Weights of a small transformer language model.
Architecture: RMSNorm before each block, rotary positions, no biases in attention or MLP.
MLP neurons of a small language model. Each row is named by its layer, matrix (down: output weights) and neuron, and shows model dimensions 0-95. Each number is 200 + 40 x the weight over its row's rms, rounded and kept within 0 to 999.
A block is one neuron, or neurons of one layer that tend to fire together. Before each block is what it responds to, as a language model described it from the Wikipedia text at the highest values.

Responds to: Possessive and contraction apostrophes. Apostrophes before s or ve, strongest in possessives of places like the country's, the nation's first, the world's only; weaker mid-word fragments.
L9.down207,199,244,152,176,140,224,317,264,230,171,235,167,175,217,189,243,249,217,248,187,188,216,254,194,176,269,221,256,174,156,224,240,187,153,174,181,215,160,224,206,208,225,179,187,244,161,266,223,223,206,194,203,186,128,188,179,203,114,154,244,110,161,103,189,257,234,201,158,145,188,274,191,210,221,155,255,189,227,218,188,222,227,165,206,258,202,157,251,243,244,279,231,207,225,199,219
L9.down561,170,181,172,161,228,239,189,185,194,242,114,220,195,148,225,244,198,242,220,188,206,166,220,218,175,259,256,217,169,234,255,192,219,142,174,196,253,183,182,213,183,258,283,207,167,192,204,201,165,259,201,267,147,187,187,196,194,221,178,272,187,203,188,116,168,179,157,203,221,214,182,192,227,196,145,185,137,235,213,247,172,237,233,172,155,84,145,134,174,155,243,234,208,206,173,226
L9.down582,176,212,213,188,257,191,235,258,176,238,165,135,222,154,198,205,76,200,190,204,295,213,161,211,111,215,191,214,206,199,177,185,187,270,178,227,243,158,173,114,184,260,232,257,222,98,193,160,131,198,173,132,232,150,137,143,211,154,195,258,201,243,154,141,210,169,162,239,236,138,288,155,145,128,255,219,183,218,198,213,190,213,205,176,177,99,235,197,160,166,219,191,199,217,213,190
L9.down747,210,269,236,244,164,244,204,304,256,148,154,177,220,154,169,190,151,187,172,212,283,173,203,123,199,172,160,215,145,225,221,129,188,160,193,247,218,202,243,211,238,170,153,229,208,180,241,250,259,161,181,138,190,158,204,226,232,193,182,192,215,143,196,230,175,252,178,192,281,233,118,245,175,117,262,291,206,214,173,246,210,211,194,229,203,218,213,214,236,212,199,221,226,127,245,260
L9.down976,191,93,216,186,182,140,256,225,219,164,192,199,262,259,130,147,163,172,179,265,197,130,220,151,209,217,177,251,190,246,176,173,240,193,220,180,165,232,159,185,170,146,208,190,198,204,244,263,210,207,150,180,282,225,190,198,171,171,217,196,178,178,208,216,188,141,130,169,218,151,168,299,267,164,261,290,241,211,156,145,156,211,222,201,175,188,210,198,182,203,244,122,222,215,171,126
L9.down987,159,192,251,231,193,193,244,181,193,177,145,253,190,170,229,143,218,149,253,233,170,214,209,266,150,215,143,126,217,172,224,180,156,101,186,170,152,245,244,168,238,171,188,163,153,211,167,220,240,211,187,178,177,174,201,231,276,125,214,126,146,234,273,200,224,214,172,233,189,205,216,210,169,197,173,261,219,193,160,186,348,270,228,197,230,226,235,235,136,179,188,255,157,187,179,174
L9.down990,207,140,231,207,162,216,194,211,216,252,216,121,224,232,237,188,133,206,188,169,213,168,215,188,195,274,99,135,182,185,216,196,204,142,207,276,166,109,262,216,202,211,193,283,230,197,224,223,164,210,192,207,232,253,238,186,202,238,243,192,192,249,183,183,160,199,303,265,208,145,131,243,209,174,223,210,112,252,188,209,200,201,255,240,151,230,131,217,215,193,236,115,249,109,298,304
L9.down1029,215,176,212,229,307,192,241,101,178,197,210,201,252,190,203,188,152,235,214,158,147,315,211,228,124,186,211,186,162,241,258,186,131,218,221,179,206,216,209,179,177,168,203,218,204,179,171,168,145,265,102,160,223,182,229,268,241,219,171,246,201,171,281,251,225,193,214,132,177,165,217,217,129,165,205,143,244,181,219,184,207,240,200,151,224,251,240,256,154,153,181,242,184,178,268,169
L9.down1441,263,266,214,281,179,184,135,193,185,182,216,242,224,240,253,159,175,238,257,127,176,206,148,222,276,195,231,219,212,190,247,155,216,180,219,184,216,219,217,221,201,226,242,256,158,182,197,229,306,237,242,159,200,167,169,213,243,245,142,104,169,243,150,212,168,184,217,197,103,212,117,181,156,234,288,174,258,230,196,173,252,187,216,267,173,229,175,135,255,160,193,180,250,196,85,140
L9.down1448,180,184,199,206,238,164,222,171,238,278,165,262,229,246,173,165,248,259,258,157,182,164,197,154,219,227,230,205,166,145,202,166,215,228,170,195,183,220,209,169,193,146,144,195,145,195,268,188,141,194,238,111,179,135,197,203,269,212,177,200,198,200,173,137,207,131,212,214,159,206,163,209,212,164,208,253,225,225,212,130,179,145,209,185,118,242,180,203,169,271,205,250,243,152,219,184
L9.down1514,280,177,236,148,217,228,176,207,180,249,171,196,136,178,264,203,122,238,198,172,240,264,168,195,198,222,174,156,208,141,241,158,138,234,204,163,164,215,268,142,144,221,170,264,245,134,225,175,287,164,255,226,205,172,180,98,202,196,209,174,248,239,197,145,159,197,229,75,190,190,123,154,190,200,215,252,244,212,221,236,127,163,235,231,242,227,304,251,184,234,201,279,203,162,159,231
L9.down1542,233,165,220,177,174,191,173,217,179,200,196,174,245,218,220,218,177,222,200,152,175,196,234,226,228,238,211,260,234,161,158,212,170,213,157,175,122,211,164,166,210,242,125,206,186,146,169,141,231,237,215,219,229,159,201,240,225,257,304,181,221,184,150,232,196,246,206,233,208,172,213,156,141,191,223,186,202,159,220,168,231,279,244,223,206,310,154,236,240,195,220,126,201,167,113,171
L9.down1545,205,200,145,178,166,196,186,179,143,233,277,256,245,221,172,150,198,267,121,193,221,174,135,154,196,228,192,250,173,208,202,177,150,177,228,157,221,277,228,190,197,226,152,207,214,249,212,271,238,149,272,227,130,198,222,244,171,197,238,145,224,204,217,136,224,153,225,153,219,245,195,241,245,210,156,217,241,135,223,155,246,201,166,195,280,193,212,142,179,164,179,166,225,218,247,167
L9.down1667,227,235,144,206,188,188,224,115,186,169,287,293,221,172,173,207,191,201,210,200,203,250,196,184,153,231,211,179,184,276,194,186,243,234,262,154,230,136,209,161,211,260,230,152,258,172,159,200,169,200,187,230,166,172,166,206,239,251,205,202,208,276,177,202,266,177,244,169,164,188,145,197,190,175,300,124,231,195,166,185,205,124,168,177,197,191,163,220,164,154,226,189,102,190,194,204
L9.down1822,211,211,250,132,140,181,167,210,236,258,187,189,189,265,227,175,103,206,214,148,195,197,205,128,166,304,201,212,229,183,268,173,201,142,233,177,172,188,155,172,160,159,206,143,128,139,146,132,122,232,231,293,245,172,273,191,159,145,197,199,247,141,120,204,254,177,216,150,158,182,189,237,227,254,237,217,183,199,209,249,137,119,196,209,196,187,242,217,256,186,216,179,209,228,184,217
L9.down1897,211,189,216,170,126,183,241,235,246,246,222,235,212,229,215,231,109,188,211,185,177,204,253,208,180,208,230,170,219,83,185,189,176,136,192,99,179,98,276,189,228,185,215,100,210,193,220,237,163,179,159,238,140,214,206,191,176,149,242,145,177,256,206,211,191,149,185,234,204,155,203,216,198,76,181,294,240,224,227,256,228,204,248,198,178,257,262,231,239,170,204,142,169,189,215,151

Responds to: Before a suffix -s. Token just before an attached s suffix: apostrophes of possessives (ship's, it's), plural word ends (sympt-om-s, student-s), decade years (1990s).
L16.down847,176,189,181,194,233,237,238,246,211,181,182,269,146,235,121,234,223,154,172,252,219,198,230,178,205,173,253,222,227,193,278,178,151,244,210,194,261,181,131,205,252,231,169,225,223,198,213,202,215,198,244,109,176,138,131,133,217,153,209,230,209,212,254,211,213,162,204,266,243,179,169,213,195,161,179,231,116,222,237,180,202,227,228,211,203,269,222,295,173,197,150,206,176,161,199,251
L16.down954,243,240,134,204,242,155,152,197,257,180,239,224,198,195,194,217,193,113,166,182,154,224,158,210,284,210,224,182,169,193,194,214,207,174,238,187,188,120,204,220,148,110,225,168,215,238,212,213,77,195,177,252,163,209,123,161,198,204,247,278,265,243,158,240,228,169,227,182,222,167,166,209,264,186,186,187,237,248,226,208,236,173,223,195,183,202,164,231,233,202,171,209,221,242,220,192
L16.down1286,243,171,256,186,172,212,159,255,179,172,241,187,150,254,127,235,200,203,196,218,207,200,221,148,171,229,266,183,133,263,155,191,186,275,220,163,251,200,216,170,162,170,216,152,269,241,250,210,128,168,218,157,254,232,202,147,242,210,208,215,213,198,177,185,219,205,176,192,195,222,232,212,159,149,185,203,160,172,256,240,120,221,184,197,181,180,201,202,195,232,175,96,263,224,229,227
L16.down1821,179,191,118,236,168,161,133,125,202,122,222,234,208,202,239,221,179,122,228,134,167,175,134,185,214,171,183,210,218,235,147,135,239,159,192,196,189,221,225,213,192,158,196,240,184,249,204,147,133,226,252,201,209,214,219,136,223,216,184,197,177,158,142,179,173,212,185,167,153,123,285,214,241,225,180,103,178,157,206,165,218,197,215,198,137,129,221,151,256,190,149,220,245,240,207,175

Responds to: Word-initial "re" fragments. Split-off word-start pieces, mostly "re" and sometimes "e"/"E", beginning longer words: re|sponsible, re|called, e|liminated, E|ntertainment.
L4.down726,224,236,204,129,208,221,223,141,195,165,218,143,211,199,202,298,170,272,199,246,161,210,151,179,115,194,246,190,200,196,185,231,219,172,199,279,161,262,252,178,209,225,175,228,185,166,160,176,95,196,218,165,111,233,165,188,221,214,186,280,122,158,211,232,188,200,175,175,152,128,199,175,226,169,157,161,230,267,183,240,190,152,259,178,155,182,252,173,169,166,240,208,183,112,205,150

Responds to: Word-initial re/co fragments. Word-start pieces re and co that open a longer split word (co+unsels, co+llegiate, re+taliation), plus hyphens in markdown table separator rows.
L9.down201,202,194,240,245,238,207,198,172,209,137,241,190,144,250,211,205,164,171,237,276,197,189,172,206,163,226,195,238,178,176,277,174,240,170,167,195,285,163,254,168,173,188,138,176,230,254,158,210,188,168,181,135,236,228,173,211,148,247,210,201,219,201,207,297,146,137,193,233,122,214,245,155,154,194,189,196,221,249,271,247,218,258,268,179,159,259,226,182,174,155,151,246,258,240,147,232
L9.down246,231,229,198,219,179,192,225,210,137,184,208,149,175,202,218,254,186,179,149,219,257,261,157,221,210,145,132,217,184,180,146,257,178,228,183,213,194,157,219,184,311,145,196,237,154,239,231,238,276,188,124,211,129,214,215,250,282,197,225,204,188,216,195,222,165,214,247,209,197,152,136,202,160,203,189,252,234,172,173,223,237,206,194,186,170,207,172,193,239,175,158,220,236,249,141,111
L9.down266,201,202,218,143,180,277,107,128,180,194,168,247,128,215,232,246,123,241,196,247,154,148,165,163,233,186,142,224,149,329,148,248,180,231,138,171,212,248,189,177,216,208,146,165,173,199,184,152,236,154,231,143,153,190,149,249,259,194,136,151,149,235,157,183,179,178,203,237,227,221,261,218,128,184,182,243,237,227,238,272,247,238,197,145,256,232,172,234,201,219,191,205,252,192,158,163
L9.down294,177,219,206,178,209,210,281,136,194,186,168,194,208,241,180,160,166,215,206,270,235,180,261,211,185,199,205,172,165,231,188,234,175,198,115,173,229,196,191,107,223,136,191,272,143,177,156,235,180,188,187,160,239,161,164,250,281,168,194,171,139,201,141,183,193,164,231,140,158,223,218,239,168,207,277,169,217,197,213,221,206,166,200,204,238,236,202,212,272,221,213,199,172,171,230,190
L9.down409,214,208,210,175,175,197,181,180,235,216,158,192,223,197,183,238,169,321,182,220,135,224,221,180,207,197,144,219,236,159,186,205,174,210,189,200,125,180,203,218,196,154,213,214,233,192,108,234,183,225,226,126,155,209,193,179,237,269,161,163,276,240,97,268,152,172,274,167,159,211,186,219,271,163,228,178,108,223,177,224,101,245,226,223,159,242,270,175,155,215,238,257,236,276,221,200
L9.down505,200,218,252,160,152,233,181,224,191,132,203,152,278,249,266,198,152,243,153,212,202,195,185,186,179,182,241,107,226,210,169,223,164,253,209,149,134,243,228,215,183,246,155,183,140,181,222,192,136,199,140,167,176,142,220,214,237,198,145,180,225,168,146,219,129,214,250,166,283,163,233,160,213,188,193,154,191,241,212,209,194,159,197,259,189,213,226,221,125,318,277,174,224,190,179,154
L9.down732,218,247,192,171,199,206,248,178,323,219,96,196,229,220,238,220,160,229,178,242,203,205,171,219,190,212,229,208,156,236,194,237,175,88,224,145,182,243,249,194,224,174,182,226,146,145,194,252,128,214,144,175,147,266,179,174,236,158,139,260,109,137,162,182,277,155,179,200,194,195,261,246,260,219,244,216,199,174,260,227,166,186,162,227,112,161,226,280,137,200,271,259,179,142,151,131
L9.down933,238,241,210,156,134,218,269,197,189,175,127,247,263,172,245,209,219,231,207,177,236,188,170,203,160,155,165,223,167,222,213,226,78,191,171,171,157,255,166,187,171,185,182,187,172,217,163,180,208,152,188,171,175,243,128,129,216,199,164,197,222,200,195,171,141,215,130,256,209,136,222,206,251,194,100,280,199,248,169,210,142,115,191,225,224,249,156,188,200,231,161,207,240,174,163,132
L9.down995,218,199,240,217,188,243,228,195,244,139,257,202,197,152,165,238,177,129,173,254,171,193,317,166,191,118,196,222,165,257,198,202,241,173,176,216,244,182,185,216,195,273,161,168,200,145,197,189,190,218,204,194,233,184,215,195,211,179,138,195,265,233,252,227,220,185,198,221,162,211,167,185,189,130,170,147,158,177,196,167,187,187,262,203,225,275,158,267,199,154,115,212,221,177,195,241
L9.down1038,132,252,226,184,179,222,266,197,279,128,237,201,264,233,174,210,141,224,206,248,236,206,160,232,167,161,220,198,116,157,153,251,161,104,154,218,203,220,238,164,105,198,154,141,227,158,183,199,149,258,190,195,198,214,166,188,184,239,192,181,208,196,238,217,84,254,164,174,235,257,209,230,151,224,189,215,144,270,177,246,223,222,144,115,193,199,229,234,230,211,177,226,232,174,211,191
L9.down1059,179,203,291,171,163,174,248,167,192,118,283,210,226,147,190,200,154,226,211,221,200,131,253,262,180,177,176,205,177,173,209,251,182,161,184,140,193,229,142,178,270,244,153,231,238,225,205,182,141,195,213,212,232,208,282,207,243,229,149,275,246,234,196,176,212,194,208,201,198,191,258,179,246,246,188,184,232,260,263,178,212,135,219,143,217,213,194,210,180,191,148,223,204,212,207,194
L9.down1069,206,299,135,264,117,283,194,221,258,224,176,250,238,160,307,233,253,197,204,175,140,142,191,225,249,200,215,191,185,180,213,183,164,167,170,205,166,262,243,251,208,174,138,183,187,155,141,242,128,189,190,198,125,252,134,181,191,225,231,187,197,229,179,201,201,198,177,197,217,163,159,304,203,250,159,228,112,249,247,228,164,179,205,234,186,218,229,257,237,179,163,217,257,185,199,195
L9.down1419,159,179,175,164,225,197,253,158,297,212,165,222,245,208,260,237,188,247,138,225,139,248,171,233,213,246,228,172,235,175,225,209,177,184,236,236,167,218,278,245,237,217,227,252,135,186,184,220,117,208,218,139,182,187,173,184,206,240,183,270,247,185,109,184,220,175,204,178,149,150,173,233,255,190,168,172,119,186,151,191,205,213,209,244,168,255,145,304,273,241,257,235,146,104,131,136
L9.down1643,185,238,256,219,217,197,273,130,184,267,158,236,140,158,190,151,213,172,207,169,209,209,150,232,271,200,252,197,196,184,238,231,191,237,182,174,177,109,112,184,259,200,242,203,215,152,194,214,147,175,183,185,178,200,194,184,177,212,117,192,225,154,124,259,134,242,219,237,239,180,221,237,213,269,146,220,177,229,200,188,217,218,234,194,190,220,194,207,238,166,192,182,162,231,137,194
L9.down1816,189,200,145,213,237,261,255,248,261,193,248,202,319,248,187,179,136,166,228,186,224,208,219,183,168,156,210,222,198,239,198,259,201,263,232,240,149,170,216,239,159,259,207,188,168,180,172,180,147,126,176,153,189,171,153,184,183,213,178,226,190,58,203,193,232,289,196,154,133,180,142,233,152,170,168,192,284,137,162,165,240,230,236,200,115,304,185,210,194,231,237,154,174,246,195,163
L9.down1874,193,251,198,179,196,177,191,212,268,170,233,271,222,218,218,207,228,212,254,301,200,198,170,238,155,192,189,203,264,161,143,201,194,167,237,211,203,214,275,225,194,243,141,245,271,201,227,236,231,261,153,190,186,172,232,169,222,235,249,221,200,228,211,206,187,134,247,194,137,283,222,230,296,169,237,156,222,179,230,218,210,231,198,212,222,222,192,286,174,225,184,267,224,232,210,120

Responds to: Word-completing suffixes. Final pieces that finish a word split into several tokens, mostly adjective or participle endings like Souther-n, beauti-ful, left-lean-ing, plus final digits of numbers.
L4.down11,233,173,243,205,215,237,194,240,263,207,201,136,129,205,269,182,190,276,218,190,175,225,184,242,145,234,227,142,286,296,264,205,265,188,168,162,176,192,180,244,185,169,177,241,177,169,177,171,137,203,268,154,155,183,138,244,144,168,224,166,183,219,221,238,138,237,279,170,149,154,220,203,218,203,201,190,220,246,162,220,236,155,257,209,144,158,102,283,233,232,177,224,181,234,160,112

Responds to: Apostrophe in possessives. Apostrophes after nouns and pronouns, mostly possessive 's and contractions, as in band's, father's, it's, we've; also occasional mid-word fragments.
L4.down903,186,237,220,199,206,210,218,227,206,182,189,167,186,205,177,242,142,204,149,239,185,171,196,221,142,244,209,175,155,193,239,272,245,184,200,225,233,190,216,110,213,174,242,184,131,220,258,210,200,216,215,275,276,201,111,189,163,253,265,211,215,191,166,192,143,257,223,219,179,245,205,156,172,166,167,197,223,223,156,217,264,256,259,279,162,198,155,235,237,170,214,215,187,143,113,176

Responds to: Word-initial prefix pieces. First subword piece of a word split into several tokens, mostly prefixes like in-, re-, de-, at-, as in increase, reviewed, instability.
L16.down932,199,219,185,193,195,155,191,178,203,267,154,169,247,212,216,198,147,214,159,140,231,115,207,154,262,186,205,188,119,177,251,216,212,171,213,125,233,264,160,257,210,218,204,254,162,158,216,166,159,210,215,145,167,121,180,220,200,178,245,193,180,197,199,217,259,158,207,200,250,138,225,110,242,245,90,204,196,183,224,158,164,159,197,113,159,163,151,202,57,236,232,141,234,227,197,244
L16.down1589,233,167,202,177,225,177,204,200,236,169,183,126,255,234,143,275,148,188,188,238,280,178,277,210,202,190,250,147,174,235,147,223,202,247,148,151,234,231,220,196,234,183,212,220,172,162,198,139,228,222,152,139,230,238,135,183,205,146,193,222,171,142,229,244,189,146,206,198,146,232,242,182,245,173,210,206,231,191,174,191,199,270,161,194,149,198,159,266,179,173,252,192,216,120,182,173
L16.down1630,211,237,189,175,176,235,311,237,214,200,231,170,182,217,217,277,170,220,214,235,189,225,244,169,249,176,178,240,264,184,128,188,183,197,233,212,295,146,217,262,232,192,158,206,208,154,197,179,132,205,191,134,238,166,310,167,193,198,230,227,167,130,219,233,256,189,211,159,192,261,198,211,152,121,202,114,265,194,122,173,161,214,161,244,165,181,259,231,171,158,212,225,257,199,113,295
L16.down1907,194,182,223,204,243,248,257,170,182,166,179,251,248,237,232,185,157,216,193,202,218,203,107,166,146,177,196,191,197,250,212,209,207,257,228,207,265,184,206,204,87,237,149,232,215,176,265,245,172,275,183,200,187,289,228,225,183,212,177,199,220,188,237,185,239,207,182,166,138,203,200,159,271,213,234,196,227,198,179,183,235,129,238,168,217,237,283,189,144,229,199,260,165,159,144,160

Responds to: Modifier-ending tokens. Final pieces of adjectives and modifiers placed before a noun, mostly nationality words (Brazilian, French, Irish), degree words (most, more) and adverbs (generally, totally).
L9.down173,179,177,171,178,214,163,207,171,251,212,118,224,213,170,260,183,207,188,227,155,173,280,191,146,216,244,224,213,232,216,288,145,165,186,180,159,183,175,191,234,174,205,158,179,157,174,157,234,196,162,202,305,216,182,238,240,203,143,244,198,206,185,251,163,168,241,210,174,258,205,173,185,239,224,205,232,161,211,166,186,297,202,215,263,156,227,208,235,186,235,249,296,258,174,166,191
L9.down244,190,184,227,165,184,202,186,200,145,217,190,143,225,259,176,267,120,207,193,188,182,241,112,202,191,193,203,277,221,227,192,220,211,227,156,187,216,192,224,193,139,174,185,156,252,179,200,215,119,194,191,207,165,187,184,156,190,239,157,212,179,248,144,182,201,156,248,162,205,221,258,246,203,172,168,215,270,303,147,258,182,221,226,223,96,222,161,214,150,245,227,223,191,225,166,185
L9.down263,186,226,233,240,240,218,209,237,221,199,189,208,236,201,157,169,190,177,111,307,191,188,160,141,169,255,173,197,180,173,157,222,181,236,233,217,215,226,272,212,156,201,252,251,163,166,179,213,202,194,207,252,287,153,208,122,261,192,215,197,153,200,180,192,152,204,168,184,151,160,157,215,249,176,183,185,265,182,214,172,207,225,118,227,194,182,336,231,135,182,117,162,190,223,205,200
L9.down403,272,213,184,140,127,181,305,172,220,213,139,169,140,172,223,206,185,201,235,179,233,191,193,150,98,216,176,190,206,213,231,202,223,175,197,241,137,168,165,175,226,194,213,177,171,223,148,121,191,219,190,243,188,289,161,203,208,137,233,151,189,173,176,219,230,171,190,199,189,232,186,183,200,171,199,334,178,218,196,186,164,108,194,182,208,194,101,293,207,244,229,216,219,156,265,212
L9.down489,151,134,184,292,156,162,177,277,240,175,193,136,258,223,207,171,211,183,262,179,157,141,144,158,220,178,165,172,200,234,209,285,229,168,139,214,211,172,280,243,216,200,248,221,152,221,221,221,197,194,194,157,247,212,192,190,188,198,210,94,210,205,170,267,237,247,253,266,178,175,186,143,206,287,219,262,146,151,238,225,304,191,90,151,175,255,195,200,252,238,122,242,179,169,203,266
L9.down658,134,203,192,201,165,191,66,190,228,187,170,227,251,234,115,302,194,220,190,136,191,241,211,210,181,186,227,226,241,201,177,188,169,222,185,238,108,170,176,228,174,254,176,144,116,258,235,116,239,192,183,124,194,139,288,215,238,182,286,153,169,176,231,248,232,191,203,231,169,237,130,216,255,240,279,238,197,176,246,200,242,257,221,191,168,207,254,184,257,154,280,216,224,225,235,148
L9.down705,254,218,263,217,203,243,223,176,171,254,170,197,205,265,227,182,217,226,174,230,151,162,234,212,223,190,260,258,146,212,211,121,191,223,219,219,92,179,172,210,203,162,201,255,214,189,167,173,212,225,202,209,205,205,234,196,184,154,190,241,234,188,166,195,130,197,224,227,242,213,192,250,228,185,193,186,238,314,246,199,199,135,187,124,220,211,222,168,221,194,255,186,166,163,168,254
L9.down834,180,237,204,251,155,208,203,148,193,267,205,254,220,215,130,263,162,141,241,179,168,205,159,186,224,151,217,147,170,183,280,201,216,175,200,160,231,171,170,120,175,217,263,182,234,184,185,196,171,212,232,159,131,167,175,242,250,91,211,199,208,178,230,220,170,164,206,205,151,193,186,161,224,215,286,204,188,245,183,74,263,171,204,237,231,203,142,115,214,213,129,254,233,134,173,140
L9.down862,155,208,290,240,203,131,226,208,189,229,233,245,195,124,204,191,211,199,218,265,235,178,196,166,212,250,179,244,227,161,279,215,201,198,176,178,264,109,230,221,208,141,240,201,160,208,229,165,171,235,194,213,266,149,167,157,212,117,179,182,130,153,164,136,225,248,181,156,180,229,183,215,245,290,217,235,133,224,230,144,246,197,202,198,137,228,173,205,218,136,196,156,222,182,211,172
L9.down872,280,278,231,207,147,144,186,255,200,225,226,254,196,193,183,182,101,165,203,194,203,163,175,191,169,181,167,168,188,200,217,221,214,196,187,206,225,281,235,212,261,202,248,201,200,209,184,199,180,218,172,214,225,293,223,162,293,229,128,237,133,212,206,204,198,188,156,135,158,235,205,219,227,199,226,252,170,212,236,223,114,213,247,225,152,211,163,205,270,120,184,217,184,148,237,213
L9.down1157,195,202,210,236,180,238,153,147,346,188,220,203,180,160,265,253,192,167,230,208,232,259,142,264,260,213,182,169,192,162,252,303,190,202,160,130,252,213,243,198,252,227,214,229,199,179,201,135,208,165,220,152,160,163,168,204,155,252,136,218,199,181,250,209,271,140,244,239,246,248,164,178,170,266,189,208,230,268,228,225,198,199,211,185,234,221,198,220,168,260,250,218,189,269,203,143
L9.down1357,253,210,176,211,250,183,160,180,222,257,141,243,180,200,212,281,163,136,159,189,168,197,208,296,157,166,199,292,144,161,207,154,234,194,155,152,246,177,162,236,119,193,212,171,204,202,137,136,86,185,204,248,227,191,230,283,251,177,178,152,207,226,165,106,92,185,232,196,117,171,168,208,212,236,194,241,172,348,241,213,266,255,167,234,184,249,160,173,231,103,206,199,178,237,245,151
L9.down1446,174,224,205,208,173,184,142,184,244,158,249,223,334,236,313,235,222,260,166,168,245,161,212,231,173,189,243,212,266,278,213,161,187,220,192,251,186,216,198,261,151,187,224,167,159,153,139,146,218,240,189,201,198,209,162,186,266,190,257,164,169,205,185,234,183,306,213,145,170,157,198,190,256,131,242,204,212,238,201,211,194,155,231,224,188,228,169,201,195,185,249,187,271,187,175,156
L9.down1456,188,197,201,188,187,266,247,178,228,225,276,239,194,176,173,249,169,190,209,154,159,210,196,188,176,264,207,176,232,272,257,227,174,194,230,205,194,243,275,179,197,104,258,217,163,291,165,139,214,253,191,136,179,230,133,234,193,197,251,210,286,246,190,216,219,168,324,200,210,157,182,189,212,190,148,199,227,272,276,228,111,210,167,241,164,206,144,183,194,245,206,166,173,154,160,237
L9.down1711,164,199,198,147,158,190,300,231,186,224,278,148,170,226,199,140,276,156,211,253,190,157,185,206,174,152,247,159,197,219,174,174,243,194,158,200,222,213,160,181,169,180,206,258,230,179,258,247,103,239,207,136,192,173,184,180,197,143,229,217,212,220,137,278,240,210,150,257,259,147,166,222,231,142,181,224,224,259,206,156,184,182,146,229,161,177,187,232,196,179,164,131,180,207,227,243
L9.down1751,214,179,234,219,187,84,234,178,203,244,199,255,200,199,110,131,208,127,184,245,180,231,172,267,235,132,146,227,223,188,278,286,203,196,228,133,182,242,286,233,144,187,212,175,229,214,197,194,218,159,135,182,141,160,175,179,204,163,195,218,239,205,180,173,191,237,152,222,259,249,182,191,192,134,191,212,172,257,183,208,234,145,165,213,116,226,169,177,230,257,201,199,154,178,263,232

Responds to: Appositive article and modifiers. Mostly the article a opening an appositive after a comma (Edward Gwyn, a merchant), plus endings of adjectives before a noun (Span-ish, reti-red, assist-ant).
L16.down234,324,228,169,195,249,227,196,229,198,245,291,178,156,237,235,242,186,266,145,247,138,186,205,276,226,151,225,228,225,209,161,269,213,157,167,210,202,127,202,222,164,111,135,208,203,150,177,177,152,187,251,197,153,159,192,246,135,170,199,203,185,253,213,152,126,203,178,219,185,301,166,155,234,149,74,161,231,132,284,168,221,201,146,179,174,212,134,213,262,182,196,182,154,199,148,222
L16.down273,160,241,291,147,189,213,152,213,245,165,249,162,184,172,209,227,224,227,142,121,186,216,205,154,280,273,227,234,137,131,163,141,187,207,237,181,214,242,168,173,197,213,132,175,244,200,205,170,238,138,149,216,145,213,161,77,184,138,204,194,118,152,149,238,164,156,238,233,215,219,198,189,187,224,222,264,227,259,159,258,181,212,274,249,213,204,202,268,174,189,261,134,144,195,135,186
L16.down367,264,232,222,221,217,77,203,258,238,225,220,170,111,130,189,86,150,111,211,260,195,182,221,167,235,153,152,202,205,146,220,241,160,166,129,192,172,127,217,236,176,224,170,129,210,274,152,194,193,158,188,217,317,222,176,250,270,190,175,165,221,182,220,200,186,245,191,233,217,244,235,253,154,244,265,215,194,201,167,241,281,153,129,215,155,190,226,207,276,143,188,268,232,271,212,215
L16.down1811,273,236,238,160,230,212,146,177,219,185,192,267,169,224,188,161,186,176,181,258,217,146,209,201,201,212,166,184,212,231,162,169,240,166,173,214,216,270,156,143,187,158,267,162,206,125,183,236,213,134,213,216,310,213,81,172,227,151,205,166,278,118,236,146,157,271,232,137,219,202,180,194,142,144,246,182,221,232,277,212,252,204,220,194,156,135,171,176,221,149,181,189,210,161,181,235